python train.py --init="normal" --lr_mult_qkv=0.7 --warmup_steps=200 --doc_mask=true
MLP neurons of a small language model. Each row is named by its layer, matrix (down: output weights) and neuron, and shows model dimensions 426-639. Each number is 500 + 25 x the weight over its row's rms, rounded and kept within 0 to 999. Numbers have three digits each. A neuron's up and down rows have the sign that makes its largest values positive.
A block is one neuron, or neurons of one layer that tend to fire together. After each block is what it responds to, as a language model described it from the Wikipedia text at the highest values.

L2.down97:497508533503515503493488470463537523533491494503524523496496445502544497486503501504479491509501504486536497518490543505489490471491514490493466471481553490495525536486541526495508532509495466539542497466496484469541467515463530462508494490522528508471474498486483483497527520487486501491516510510518536502523511487525490512484522468457482496533510504508493498503501477493571484514483531477494484537549512445531497518516480464538489515526482534567500517483529491502487519500484491543507501507473487477507500501492469500501521493496484445495506516464499523524469466512513485469530521542465484485562461529538546534509472487548484523461514484480
Mid-word fragments in names. Short word-piece fragments in the middle of proper names, especially the letter d, such as Dehra-d-un, Van-d-enberg, Du-d-ley, Novgoro-d.

L4.down132:521492520530505503488460510491499559467480522491501493496497491468481516470500554468485468450508512511486530531449520463505528487478458459498514478474475494483532487485532493499476538495515538458494527579473479497449483503484511493489455526503484481501495531534523491475489543490498476473503506535507484540509449455492522516489467494505433494503558500483549489483482478516505554525492502502512493471525527459513458501519514503452489529500487482492530513447491505461522528495506437507495488524488504494554524521509454488543452492489496547486527560469503482537494500554499480514512496515508489549536544495498473463497507481486505473481513516512
L4.down406:478450511483542529522544463505474558474460488474480495520482484515480490481513432495486488511499427467450512520502482479513470486540479468502539519497525459466526472495464501458512537486452530489516533486489520507476562536514505477503505476445489526492511464537469493494477449514472465504508483568496486549524515469519556524521520505486476509507521479498501455425530472469538522495461479501493505541470518521480517479475479489543452503474473512472528484485453467497580498494507521500495527465530511527499461451514507515528520502499491518513497485486513504525483492508487474499527506498475540486498518516551500520477523524493514530502525510557
L4.down734:497506532509515521510464493482524494505469525490466557477487480470515496482557486494492492509487473511491528462478546542457495508504474497536507450499498498473481507517501496517493503467497489478514497563510488486490480495472501497512493454508490516474516493516483499500526468547468506525485505468528520496512502534503520475477494491502449505514484501460480507486504482566457501487517537495499481526511452482482476497485478480487491479515527507534548533450520454528501509533481485513511487531482502492511469462554488529526501490515525543534511479456424471540511444507510465487469489492513515496520494498493460476512509540473475499475496455499
L4.down754:513532532507484497510567499510502509458520451490456534564485473531513495501458494502477487461464462483451492497547505493478490460459447476527516534473485423446450472526508458479462549486540503469531483516459533492486477458534489474511506494464550514554471452481508508541527504501467484469528497527472513524533502513500481455520501517513479529505488491495547519469511498499525506483486493499539504531483538502436563472496538500495505503514509538520489468522503510478469514509464508480492504501487502484459497511500509500482486511510491572524443503468511505488459505484538524497475536543508484502545511476482500494501500479483525496531534475507
L4.down795:480492505456481476461523548476487533528507481449499511478444534490512503478499518526506453499478486550475464481440521496497499549520506463510447467496459505490486503506515451484506500545490508527516486486480489469501491495506581470497418474461521485496495509536475536479490503490518506464504495516470518484471531494455502527500493513475529502521483496474515526497488455488495502544516462488501511496495505516493485507513522494507444493532479476449509461507516522513483464488488499489443489484519515513506531511485476525464527519500496489497514510512476505505528498479495492528491478521503509497512503516576483450495528520505553481508537541524
L4.down920:511510481510516492510472497554498532499495525505547481499468456464499505446525482496496493490536481499462493460538518471505516501481513526519484468501543498465493541478477437566544431495537469485443529518502497472508471510468509500526504462484485478483512477480491501507514516557492507502493483498515541482472554515498510490486511491533542463493516517520511452491517489489522463505504506517518473484523493485522488502506491539530530486495465499470498465537481487531508492517507472486536504520467506476540540503491509476512453512513469470459538488519511500538438503467513545469502478459515519544442484512487475531481558473512510533509511501473
L4.down1027:502507547468493510488466473525501524481441513527479527524515464502479524512504505488496430474528528478530519509464510493518469542522508524504507526476516521484495509494514510503498514516496539480502487503469513523505477522509538519513499506466495507492508495512458483495500473545528490451486492505521486489476510483411522506485508522501518450531532457476481492455499517494499451516530542488497523508527517518472480482530519499501516524558522523523500464504520514478442510477474512527520492525483476519497485543531528501529518587466488537553507520499512545470509476523484528514499509499492500507492566472505524501522514491480476530481516500564
L4.down1203:492497498535519513525495491518451509488485506475454502457537542476534504543496538515496507497494492557522460491490479475516507480477520486531510562471475514502513498497494504522479472467525526474513501483485485515477441554507476469521525481487511548481537433490479543473519525492523463511513544483435498455522519527471500515518519490519529464525525472505491530470508518493494523512461535492503505505479529498484467497494505444462516551512524482517521483469506478510548512479546499528517490523521492517533507484503481521522484474522526543510474515487472534493514507532496513509521479558466491478485439506526499505531468516490488544480545432479
Mid-word name fragments. Word-internal subword pieces, often "d", inside proper names and foreign words, such as Kur-d-ish, Mol-d-ova, Haj-d-uk, Bal-d-win, Arvelad-ze.

L3.down252:487514480560519497485529504530516497488422497518503483506495490562450527472472501530501483482510487512492525488533511539471518495460499530485496504450510522490510481480540505482479444493481467483491499482472501468526512477498531466509508494485519524480495459489549483570495525510482502482501494482492504481462521527511526515462497504493501501456475483456488550498476525506522496498519493520477498492491478548537467476512476481504542500495515514453508499530540478498512490523518485530486485450477501548484465477502501507456515485543500524489541495534454543501495492509480520487516458553523501485497487469520495465516504490478516530475554512489
L3.down353:485567475493486500478506502566495518484540494480444516466533485456490482498506508519501484478530490468525495504561545438496459525502525464519504463489503508536474485473482528522546504477483516476545497511537452483516503452473506508510456487497499477470476517480496503518476488509465485547479486529501507479505496478506466506547479500487503510494491479467529508508496500512450495469484496515448505497518563533512535489497518535500466482476511504575547468519528501539535465481538470482456497449491498461490467472457537510497492546513451548435506503487499505480446527508452489525465485500476500520475477530478498517496498483495501504526481539460
L3.down407:487513501511462503503471501512535491520529479511524533503522481504506464537511497532516477481522491482504507466566498512496464517505526481489482493513480517522536489527458488515529519516513506495520477501484514489535538517499470443511453528506510476502534528473477477486537519513497538519511499547475480503477534502509546526499488482462511515490481508465479515486480495494535490529469471465487529506499515521530511491549508483444495504462487465516519529498451531471548503465526489498476462507499521545532497525477511505482518535514494468497495497470499461519498503496466489503473536484484486471490513478495533515488518499566533510492505498512
L3.down700:540507503539524458516458508506555497510479488451476474550506494510480477461493461484498464486457498510544491474529499468528516537497492559520486501503521498521476472490542530526473491459490511509498495511532500507507454488525497501542523534549503493545499523502512505492502540497508517510491497500547476517545531556497575499521472484469497481467518461510504535497493488509529475494493522514553537480500485495446529474497474445483586495489500494519467512523491498498514521499517497469495517532495452540528510508485460483521524494445490497482509525477513503497492498485485491505488508478490505563484494550488483524549524545464480505519515507483
L3.down805:472503477523528459488489437559528498528500481488472498485505475484502527527472523500478538533464510508477451511492534539517531448474528475511484507523545487480491514480450489530505468531517490452470476475544516532453494540497482492484460506482486526495534497544481506496472467516478520463481525501535489492496503526488507482518417504467479498559437511516515503496481489486523523507473509495470472502496504554472539470486496532515485488515515474491468536522492466531538455518522528525474488447479512490481497511526523469520501533563473502479482526486498515494503468483504470535508495481486524446494523507485480517478484509523529460467505460498
L3.down920:531468513452552509497502534468490470492512526479521470539496541464448489429517561505513533514479537499494440464488481507549499475477479481470450492497540499509474476489549536481508502500507467486515505528482523498521507522521514504478535514498480550474515542495488508495470515475479493469537519499523517533540478502527507508479500491507459555479493503500479455525531521486513536491533486500498520491517537471529523485504487464510523456542502490501505480498495466515486537500461509503539517520471512488495519522541529519471459504491467519457480495511521506488465497499471509499498540502482504508495498497469533501465508497523489516495533470503
L3.down959:439464504471483510460491524527487548493484509437534495492477498467515499464500481495486507479537510556488509489433507514498539524499465525510474471505545487542476488488516497501495494492503521515493475512458522480522509531503497495473512471516511483520509537571510468513488511492495525517492521511439540510507542526516523480547439485477480450504464485483489517514508460513508500470474501513529500508492519491530530479515443488524517481514498485508524458517506484456478488446500467522519489497455505513486512453507510517440481512515495499485520454463475511521509498522500532487534480465504506513473519510500484513494469495508485468504507520521
L3.down1135:490526547501514528523525519540527538488534499507544525510538477533525548502493511503495489510547445508474499506518467472513506492525458541512473490518496484476488474477467498505518532502473506530488495498522478533503533531503539494479526520511529532483508490499514467524547508482508522519498481509491527478500509533504517466496483521484463517526453511526503502471512520509491498467462498490474493498478498531512508546475486531460499498520488494538463455496482530499514532533507481475532517490515511488508523517476468501457479535485535508557513486510504549479432522473488491519472525469483503457494534509494466466496521497485517521528476516467
Verb-final subword pieces. Final pieces of verbs split into subwords, mostly inflections like -ing, -ed, -e, -s, as in tally-ing, urg-ed, violat-e, spark-ed.

L2.down469:531457473548518546514474464548542495514562494487485520467523510471517503551486523508505506465524498518478506551512512506519441500483515511490493548547521470517529479501449493456510488491519522499504523474461491464507485492514520485509495445479490502511521523468523526471502437513511467485499465520503500530505539516536497484519486494499522478490527490464489494538493532453507505525525467474506438473537507536481483488500464502527488469498547517510533519494511560454512493545494507507484570491495535503521512530462499517522557521517504485491537516485501458484504488481510473601468473505470479487537509494504498516499467516526474529505506495502
Speech and cognition verbs. Verbs or verb stems of saying, arguing, thinking or learning after a subject in narrative or reporting text, e.g. says, argue, claimed, learned, thinking.

L3.down71:487511490470474495535470522480506505497510449512511512533481492488506502491477408479496534497493490478477494519485455498475497485492471510507529528517517534502489516447464479492501485496510480504521544479516494482502507477547484510497532466514547498524497490491518442555509492502512490504466501527448483504509503481526532459487528492496497475454536515528535485537491490517501513518497529513491475481510541498504524511479442519503499497475524512487479495479510520515476504502515548519490508467519479531472507474489499520479512479497504489461514503478497457487507533547494537503490518510475496441478520474530482492512479451504488486509484497540
L3.down420:513430516494564536490531491508491543461495494469502481490483454500506468465458480505487481515493520530503481492502490510494433454522523483497507519469471544476473485508517487499474561496478500533506548551532480500518478469531502492457528481513474464503504474474512490503515492509490487536501480465485521493527515518517503491458499519515453490489532460479515483490512521530494490493525462486500507532431522495507558508550481521519488476539506471503487478500473517474520488524478496471505553498515493481514526480518524477550492465515499515460547512505460538562537484514490528490485499512472519479463473442482550495537488514483515534518503475544
L3.down496:467501473533520514504476506537482472497540482525479508473495501509512489465473508493489515522522468509477478508501521514468515470527473522505455500511513513484528491497494474463493497493508525542528455513523548518490494435460536496524483499459528494488496522507527501482542518517506492493448505515499479512497486499489536533463479516501540480520514547515509530481534470506503514517473475508487502493476442478483526529485525509484447483537493455505527471531542482479525488526502519517511510503518508521491504476478481476511457520515460464495472491487479482488526522477476465488507522479489507503515505543505489496519480483480490487482504515487
L3.down623:453503452453531528470470517508492464489541551483477481501508523485537472515505515529484484543513550527530467506490552503485498485503509511481501483499476442516523537463498542489468482529489490489473527492491470533522496480511494547472505484517486522469481508507447492468471509540478504492499510484507480495521495484543450466485509532511485478486493504468476534519494520480452483490496466508507514502444502514454514512509514507478474484518489479505509527485487489503467541506565476463518502518517536479523497501489480558515531501474480517487546501488493511475518515520488474505520551442497517475489463487544458470490515520467524495500510480485
L3.down630:493484509555502514484503519454487506492496476470529475510510524549488524536485495482492486469510456505459457498518527483512549517481518492498541518517537539459480518466516534507490547452474525469480544487528533478494543488473494546508524478534496488491530512527521510534459527477500498534522506546469481512456486548546490503545548472518509533533502476496462524527493502512499420500510525490516496497525523495480487503530510464504489493501558491487518473521472564507485520514464503504471494525502538535513483511515472516503505549452474507505501541513501507476513523471530488518462510465493522494464516524473471507526536541467504445499511522497
L3.down822:502458487515484522511506469505489492533547499494503506469565507524518510502505519505483500549516492445521527474509479504486542507515459491492462445466482457510461472499503531520483530518502464509458465530533452482501519469508517480467491477496495529500496463485529501509476532502507492500500490469536505496530483539501474483481485497529468485550485464500491518503484523457480501495519521544496533565503496487516509499509506489531523494538490518517475558491467549527484485496501484487480482468497486549467531516568479501494463510463511526503523488495516489518457510484540483524521485549540516498529479511509484469523471501510497474432535509488
L3.down857:524510499503539505495515491485505524492481493492544470545480485526492489483540455462482537495489461505486492465497504518516545490516473542456530477469522456470497512533494498492513500533516505496553480496493512518532484496444510483495524519505488505518474522485534485461502533436511497526545505543508498498505525502434520508528528532489479468468547463477513500522524486489499490523484494531512525522532443503460466489482487555480494436452538510460480515479511552465485520518480468458458557496502487483498519477505471502538514490467551509517505524474514512483479468504506502536492510526536512473496499510504494496467492507503474523420488525560
L3.down1202:482491479505524493477506533509535543479508493529464499541501527462473483487510508501454514469512528514492516517494521478572548519561452531566482538515475524512498517497499524502475522527486532498514478525494533506524506477516512493468491502511517510549494506516499503515476476517503529520471491528511568554473508501506469486498494471518474517479506522481537513484511476503496484534448486481498482482472454501510494552528533520494502467512457492479525523495487497511506445513490487494484506523525478509491526500509523483452520476493501497517499488501496494479472531488454539501527479488498529505487510504504503537510453522520502537519459504507
Stats-table column separators. Pipe separators after a multi-digit number in sports or election stat tables, e.g. "492 |", "38 |"; weaker on mid-word fragments like Guad-al-canal.

L4.down589:513512464452485497490489466526545487481449520487494507496443484547508459543502480462478448508491522496541500519471505502422500476493485451509482476500462520509521508490477491494502513516522474487517515450486540504497481518517502516480475491516513521477502502545509519523502479535536464490531453538510491483493494530485482508517536502467524490518508463517506479545481497504569489454510516487465492460480507501492455455503431520471531467509493451521484475497534556488521531471521462513494472516507483508528510462488517537483484551489505502475523497499491509465514479477517487519555541496482505523496507486528473540538469482503509488465510500486
L4.down591:498530508533511483458507512534485545519456480462502469486460481452495471512534477524525506484466518515432528517453542526472509528497483528497449498472498515480493515521511471545500515567454507521504491469531494510465489476530529510502498496525522534494502504501527478550539478514514554491526487502484470547467531466489477530499492491481520483499466493510503522518497445515513528518516499528497521491516491525515472465500515485489502509484505496536534540504511507477459462525489499502498472521514519502482455512503487488512518545467520501456478487485497439504518466498505489523463482506489495504513482496527468494489507506495514511501501522498
L4.down598:529476474483491483495509503494514506536522466474529497511526547442477480489531517504502488502540483507499500524499523502535488512528504504503482546480530505513494527480517495520512498516488524514467523505499507490472511485521464484480473528536503523498466523508495459509479518500500513451467556492489455534488533506535488512496529491507528451500499517484509428497494512516512534501514507527551481543486495471488482499516452526499517527461506479522516490494509505482531495505482490446490543453467522476536516500481503541481434495480505499514516490463513526495501547536492526512512500500508508539461513526498504527508459497480491496539456535484
L4.down642:500469480528496459513470459551486511497535536487505507563476444512501495550496505530514516519530500516486521457521495536521518485480539545462535483488517496464487504483497482498479487478482476450466454500479475493488498473515496494498489449474529531498531539488520445518472486468456533478513520466529504496499501540583537502494526525455463506487515510465541511526479545493494492519486522509509480536482505509494514522538524546484509463503499491508439470520483537488528555475465491466484537461467488498493501498486498507496467501510474478466484503498551513506484454489494555496494475461496501525520490474478518479509519532509484504498509464548
L4.down739:522498520479496479490517511482443519480490446462536492491510505504483507531477480487510504519518459530503466511468494510489508498505485527463511480509521447482530466535454488513505509516494550491526468509496473516536476514545531518497496522527538512506499470489528510481505484460522519487490481467493502484483435531501523422516513494512454491501501523461526516538502497477499526537505486484466491494539518515521467489500480493453512499509497529498467518494497511487488500513499514475483441497513502511510507521492483519527544529483505492503476500552530508514506482479513500533503507518495521520511530480521480484541513450452487496532488498508
L4.down779:494527502482540508522469467501507498525538474476527494501526499479533521464483484478517534501526509492495507532524479527533523488483500514461460494542527547464492474469539490501533490524501514496483524495496465466491537528530496478496501516472479489511465475533529485548531490490528540489493467470470479503511471499485518550507475493509436499491489477479520497505457533506510462500487500524546521498500525463487468504530541487517457504524533542490516490527500461497511503541501528456496487515470498504496553475526506481549488511478440471508479464482489517538463433488496501548483500526484533473508488528491521493511485514468500486504442506473
L4.down1232:500481525480511469482475465496478483485511511521493470490529527457512478531483479562502507534501526528472489465487454481501451522520517498505498468475557523479480523498525527560552472522525498514489475500515464477485503479444514485519513509507514516520536493538450514527517493513529522460517498485506466509489474517464536492514492501485464461500501488477514509512476494499500494444488486504522474536520484488513525527525501523492516467545510524532480480530527525477489490518510524491491504527519482482511530568542520521491504509485490457509478497487549491485498494511474525498515496496470545503517516539487561506560491493487491474490495475521
L4.down1240:467496486529490439453501539524503502516522536513501517476491487509515507508468531494471471520481468500508506489494511464506483501476498524455551555515484492484482512514495500489496495564518503495472489482518500525489490500482484483504533452515485515532541545551501535479519500488521526522534474502477489528526453481492500539467496523536500501452512495497492518502528494517489500481560516502520519506485489502473475507468493487507503498498486559494474493527491504497518508527495512537448497499511526505503494487540501465489582502480508501450485479503509482495505460484483485549496509490469478475509479504478544462509534513525468517575506495519
Split verb completions. Word-piece endings that complete a main verb split into pieces, right after its subject, as in accus-es, ar-gue, reass-ign, appl-y.

L3.down69:521528502444511494523504497498488507523466442521457524531490490480475489500488510488508465469549538513474520525483447545502493529489511521471493585531497504485497503483510483481528481451494517485469516471455521516501499539509460490500528546526477508506485520561498537486468504501483502490510527473498472486499517451529496488538535516516496471562476479518537477512470465518432469458466536473513511477467533526525488523500480496496508473537450459530514522503478444511532523499488505530516478523509488531522474463484497475516468466525500526535523477506500511472507491518498477502501496504561515469513490524468447465501477524473495478524528569525
L3.down285:515475497489519484505479541499474460450497504510535525445521484517505479508505520527488520501479485495497529508479466487493490508477508486501496486464487530517470507463485461504493545487467501502542541535454498491479521513470505494490503512513480487493523480484481469534461458476492487513474479465502501453510499451512433501510517468481506496493452482429514502505498494458481495507484531471504488537449490512489492482493521533528437521514471434469485488497481520489526489519480492530496523558509553493513470470499528491507539507493487500501461458520498521510496462481509484501450547489542494526499468546508513529499524498512463495507509503475
L3.down361:500511445463517514508492518531497522478466493562538485538520507500510526488505561499528500506511515561435493484493500521491489496479486493524514535518511515457461459508527497522491508521476504500529501482506525522503492493472526513497484507494447497495511505494506511497478466545460555483513485544493542547526546472460547475490502461465505444492466531472520489528525505474500509507505502516496475503495479522526487507497478480475558482534464467527520466515469485469523483487467499509551477563527473489457492539452521468522501532490538499495539519497469472487534516531490511467482479508489503488504523495510469484481503495532508474505494479497
L3.down479:537482511512559519505515488551460550495513501482478532476495518511505516488446534518452498477507478537485541515525530427547536551463493480507509476487517503461534522496509482488504483446508511582475545489504484495484496516434561519515462528507512510512539472504501488518504492507532518475484506509513495517514524486523482503516488512460468490489510538550510487480486497464492551527512481484468517539493475517495514525526550510489516515525489506526549500504507497494501550481520458510479501486496525495489481542457503491493494501456530526539534508503479509512493470543487530478557492518492495516502522477477526561537494496510465532506528513493
L3.down818:519553470447509499493484525518495475499495506503490488479454493487534555498531497488479499524538487552480490502482524500485509506525467534507527539462490554509470563521491514476499511458535472548506486507523471495528520489462472493512509466519503530486510455506501526480553476498525457482553473463513523513501524483502497475517513489487506468487507524448480448533500501472484533512526518441508459497487501520466495521509515527507526475527512497483481495469537525482451500500502514485508540525533548492514485543522493525532496508508472475558544510484514521510467473466560478550511524560496488485485532450500550475506504514532516480466482529523
L3.down890:512470446491515547512504529479493467478478500513488548485512559501502527464480509498492499475477491491438519505478495531514491480487528502493465537465500498515490518518473517473557473533501469426483527521539497511532495460519526474513495472477498497494503496479501543489512518472493485527487485459498506503495455497499462483450465537489494493485498482498468496551527492462500456492516492508532523502486524468560494474520508498480473504504490504497477532455484483472534488521508521449512533458470506448525495543520508456492489499516482524508521506524520505489557545477499508399515500453469493497464467475486492475499496458429508534472475492515
L3.down1099:487480489484493454532484528521489501569509463465504517511509456548497495534512515483481492519490472519485502507564503496471486504493506503503506476471516489546555513504530513508531447465441524552485473451506490522501456471482509531497502501526499501553531499434488507512481506481481536505497526520507517469495563485485492496518542458490526528477469492448496505494505538488519525522539510479511500516485533482493468498514530551475495518537564529509512498449536498512476523478497474467492515516512497539493518466521495466489477467480460485471520499453483485500473481455518467478516521454487536514517497489475465516550526532514540509506500486503
L3.down1180:510547464504496486520492545496521517503530498463504502507483485533532485507510507455509548512503472483492492534519493466474535522512497479501449478477490489503514485497511510461501527456496480504519496517474487466517497475464478503476514518496509505539495538532531484468506505497490514507545497534520517503493495482512501501544532477519554472520489461467499517529487500487482545530495520496509484537492524490465481497522515489497484522542510505483523494531480495534510516471510454573504514518475517511469470527518508515459501529473508536509478478502459482484509542505516511453493492472506542520539548518485451492530516515516458496495535491489
Mid-word "d" fragments. Single-letter word pieces, mostly "d", inside a word or name split into fragments, as in embed-d-ed, Chan-d-ler, pud-d-les, Kur-d-ish.

L2.down642:495474496511510523507504474522499509502500543514483481485484478518483547447516531517499495470496473462492453527465474534514486536528483457500490494516516493518526474501531515545510489467511504524482467524518508507489504478464485513527516494501472475509481539544508520468513509485493472475521476488441527495482470508469507481487484484530524507525504520478496516515467458495498490473489524538495536511496494465548561504514492493533494473495547470474482568526448505504534448511505496453483482510542495508525500481502487499501542501491511507517537450513529513485515539565467485504500532493518481528539549502532467491496478496497497505495492538519
Table header column separators. Pipe characters between column names in wiki table header rows, e.g. after Candidate before Votes, or after Team before Score; rarely semicolons.

L4.down96:460472485491465516477489506514518545530516496498521480518503428519472491506472516511524483509477524535531501480521499460494520507499465458519485449482507477485449536475542500479506523525490458526498498503488524512467450507509481505527532492521528481473532505511487490489499486538504532506498518520501518500470520490509498517494516538512458469495467495510502459511475494513471517504457506518517528510515460520532483522488485473453546473539457477482495551498458479485501514512499536494504512468515474533493492492450465477487477567497507465508504500491525504501534468552512527494547515496476560542480502516521486496511544492525468490535499491516
L4.down143:506499475460530468505484478514564507543516499457558511513539447501478485503476498446525499489447447499467438504518522487488471470517560517491506479503514504465509508469490520495452509446456501501506480539492506485538499500475501511503488507506521519482541506546496476512477500497511531526520488505460530516488472516506519547526463477514502496487506513511536564518478500476525488520507515488498505533485509519471516532473519501457449491501446481490517477515527523518476547499483482533496454517497503490485520491471524489452557525532540500503512500498566530515515481515512468470445479521539510521535495483467505520494486510491474517508501493490
L4.down311:498492487545505517501495543518489506540529486510510524529522513461462513498429499430566477510505459450533512510498520480498444479500474491494567499485486510525510513515509513491570523509480506523497475493510487493496506487469493481448511503473500505453490543496457465552460493484507507487508504518501459506489465495496475477501507508505506529485523526493486497505519476470495470518496507518471530504510479494474557502498491503540546491491491540524516496483509562477496532442509478478486539501471450532483493497525525482470518483531462526518558525506542487498522529484502532495475524493529508517491503483471504493461471449490525484507493532494
L4.down639:489475526534510465476515484470496465469501484481487559475490498469493500523508478484483503505512499514480475487499504483504492520495543569475509542526476502468507555455500497495477505506495480509491507478510519539523473475493474480474491491474482498503472502461515497522454524521514473507535518476516519475495504537506515492516483489521562502449516478509503482513507518515497521487510530509504496485519545499518469504480491500503472534488516464482515476545492509506501495507469536504486495531504489465490574535485460527503468486549495556510494512478585506486489515519466496476455509549496496495476493467530524489458492490467495514475497477522
L4.down715:522496506477512553527454512482508482523519461526511504502476459514502456491480514506557511479448500480536479499520506502509532476517476498499518482552475495547522494504479545503492489521490529472529557499517523542498487455545505507483484480537512507492502450513552535453486502512500495504484497517493470477534513546515495492497492507493541480537534515540511475530463496464504544469460464490488506544512467517510524500506523531500496524481506519475501540508467448499507460498521505512442530524488485531486541523510501500481485487506538523489497487469498481524534471500509477511480467485497515465492537526531471522502493535520503536508531481478
L4.down810:495539496488515465499479505519533477512479511467508490502517458455445506503497479447447482444445587519477511541480471512499530534478498492519505513501504486518507487538514521446559498467491478479513500478525504505477527525469521525494483471473515478471520484491512470517465465514498503459483473521518526503482475468463478563456515473527494529511523534471461484513488495505491511512538487524510501530515511527540505520469467491468501484481539499494517484524472483522567477535478499440525508476489517493523504475501459511489520526497547500432471550527473521486516479488510508491493494476465488534503477524506500489476495467525485488492516488476
L4.down1103:507520486526534470503471501508545553473509492527509511502493504578519492517475510494493533520477523451503524491473500524492473502469470520487473530501533490531557489492526497468505480526508529519487449493528486472514482494503535533467464453484487523511486536515506528503541486537507469471481480444472496508499536495493523496465473479463511473467475461470483524503493508478565453500493507518554512499537453503516485460484561509513498528495521505481502482516487505494482481494496465470518484511503505492554557423525477547517502500477530471555511474499501497472510564498516474524512525487544492484513479483524497512490515574526481500478529483509
L4.down1186:458483523515514481507516452486488508539518512506518479484519461508497532491526500504466467532475481448487486477461538532481515494472488524538434524489527502479481528541500508478472515526540479474523520482480483540480495503440501499512503508521528529469518488472527502499475466508449563531521467451497486462490500486477461528492503486495501492481502495507522492471502509509492469525534473499504495521510493544482510498487526523492494486512469498528506479494519499488451471500504492466481521470593481523502504459452454503483485451510534509494510482511465516496528489506486507522476502520527468513475450439511485470524449484511477503465474469477
Sports stats table structure. Separators and filler in sports biographies and stat tables: pipes, "(" before Gls/Goals, "played as a", "League", plus stray mid-word pieces.